config.yaml
n_layer: 13
n_kv_head: 1
d_mlp: 640
norm_eps: 1e-05
rope_base: 10000.0
attn_scale: 0.177
bias: "none"
init_std_up: 0.0533
init_std_down: 0.0533
optimizer: "adam_hyperball"
beta1: 0.9
weight_decay: 0.0
final_lr_fraction: 0.0
batch_tokens: [8192, 16384, 24576]
train_tokens: 159300000
MLP neurons of a small language model. Each row is named by its layer, matrix (down: output weights) and neuron, and shows model dimensions 0-223. Each number is 500 + 50 x the weight over its row's rms, rounded and kept within 0 to 999. Numbers have three digits each. A neuron's up and down rows have the sign that makes its largest values positive.
Before each neuron's rows, "raises" lists the tokens whose logits its output raises most directly, leaving later layers aside.

raises: "\n", "\n\n", "ctic", "3", "^"
L8.down9:466563492444472469539512531480461501534509506480446558491442499545468516610513446552572498503554596505532479524496476662418491443485538480444485510533556397401453478468511544483427484555466552490351502462498497566531583551471545505474460463453471571460430490520513486366407510446460517579586379604492508448506487525543467504462520483509469507547504467502501544550553443490488482419483452489549504500570514479462524475684456468559497551550571577542516477477476432443570508498443462502594505583542482585339501402497567446542496520521561442403507494487530563487524498512504543537528450529543550487551506493455506544503531457564451490457514534489463508499542546479494640568478

raises: ".", "d", "gal", "fl", ";"
L2.down350:593480626548502528433391460504522499514567556559548553458501530511530525528513479471582538556515494472523589463467509543390503531462501532551541531496457484599489497415489457485526485439494547509481518540524475547472483520483444536443450475469448531560474375540406565512404442476473478485528554495517557479475551569528448575515442592501389497533435539591484595477537568503456513462486471495451477428491466611477562535563569452528549479622433519525435464483431521417483427530509446545479435464512473547613456487511482541451432569558574465431396535412468589469554549490534503412538471550558449497466591447598494546545513486493476499578486471462433542481559492487595566521495

raises: "ator", "ed", "ant", "ative", "ants"
L2.down119:404426499474447546562488503518491484501500541468493561520478472500495523435495459406435585491449413560495464474539579500414520421508481451522560524490496579453526464545475474559483479509535533566535561451416541508516436523454476526509519456536480479507539537467452489504477550419477465541380451472471502433504516440510474492458514536576494469587502512534499587529522487497536536495397368572550529475540526349473487534500457484429450508523529547589545510478540532430529463497443538460526522506427403476551455492551470447497458599410528611620450490489482358486552521492537507557338564470574512533533458454553474583461552429449428530457612496560499461568551456573528535463429

raises: "ess", "ines", "h", "t", "o"
L2.down508:613500453458586429454540535524454505499507526509378485482441487596476464495505547447432609471479444468485484568429453524440519538538498513460622489507474542520569474562515574540570613474477507498539535508472491471590436524482452468477500480549534400599474576555489505544588472528420426566503498582467567476417486549524509505552496456471500565482432451485571549452497483390481374495518448466496502509602561487514551531508480513509485507413429428461446601572571551490489585496444445452408516438534536521474484515541480544544510453472478513533515522496432513462512483552593531448521534403513444450500588590458524559564468476428524517501476493500479475543456545609570610471586

raises: "ly", "ch", "-", "land", "ches"
L4.down525:632437441541479577475418529434431536492468543460435561529527461487551487429468393513447522476535469527472512602451546595519553507472463465563546542450480554475498533388560459444494468496545503490520420507496521463525540610432503455459523492486457510439540524499584531571547478483454471508523465497539510514499512513541546517480509464538490478374490492593423506441542438547383455546475443562523507489419523556468515430503562486468632473532555531542527544594507502535547514503508524445424536425472381540453461501351539525524440426424561494485468450521518559488514545465658406450528574591513501466509507443540491481523495500476555567446512577555466533509479620517531532564517

raises: "ulated", "ulate", "rib", "uses", "lete"
L8.down291:492485467537521409508477466532600493484541466504492423529588495427572519449465464479466514536508551455465516460479444436499462539495465469503451497522418568520495469491495539548493509421517465476475501485541500463406473446467502469493547518543391380479561572494571573498520477525591463455318422548492540582540462547507515498537542463475473457438451531422422510506448443536444619465420510517519428514527428488493549560547540502522463506453471505545578527610542463529549421569408447518442413525433562502494499501525464521414500516429540452315538560478485423543473472497565518459495466515543409401523532439479565446415483516469517506433536571500597459572494538489544538557558

raises: "red", "rist", "ry", "ron", "ries"
L9.down100:504558520507528564427550500504468507462439451426533477462431496424565402567526461509408502507483542400554526397508472509607486502447468508469562511531467525531501464540474488529596398433428503458412570487522496481456460479537570539567476508515554606462436575469456476554537590473556496580543503475414403588461563596489425578418520459457514487410497463532498494541557449492546456460451504527499513513499492548493550513543513463491539536374620453506532400538476516446611516539469590493518601520525457518553438499459522414474448447482467523414524545476542432518545574574474537530555486534502482426503432582471504459468560509513484589559529524523471407472463474520593582504502

raises: "ral", "rica", "ular", "Career", "roe"
L7.down121:464584492527489502499422561410519580571480506547466606511429527450462479608425548527517500487560510373541549546534586475579486429484508473495417572466539520489556492466413416464490550458534413499458503650517480487474641507562524489482536629422535476516492450495480421489462437540459519590481520529423472488509492437521457619453505498484499545518438553449507467383483523526449480480548472399546559414478528514570455539500426516452534511461492439496440499537524471462485519575524474465442501464495542516532579460466524495528406476496426507497447487476454476478430450530463408440496495547504440407413527536486454415560528436550472565510445504403512458542593540526446511443476

raises: "ment", "ments", "anc", "or", "cy"
L4.down612:481427470455506517553466480496453492440450503491457418495546437424570530479568393407501564437524513448403484519555558517464544467553459502431503502524546539394535565542521550570497548486543625539533545562550427478455540516477436620457475538469521466413503601631527449530471468467459484518412478511530437509474506455500470586400509463499521538514499470564557416409457577467532556548467484552457467520520448541417518512487516565454491650449406492490619517496590458505414497499499516588536445460396513491542486510549493581476501559565511436526388508488497471503505560481538474461468559506587514487533513500570501511478526469615491483555510509493497496514516623559491424457486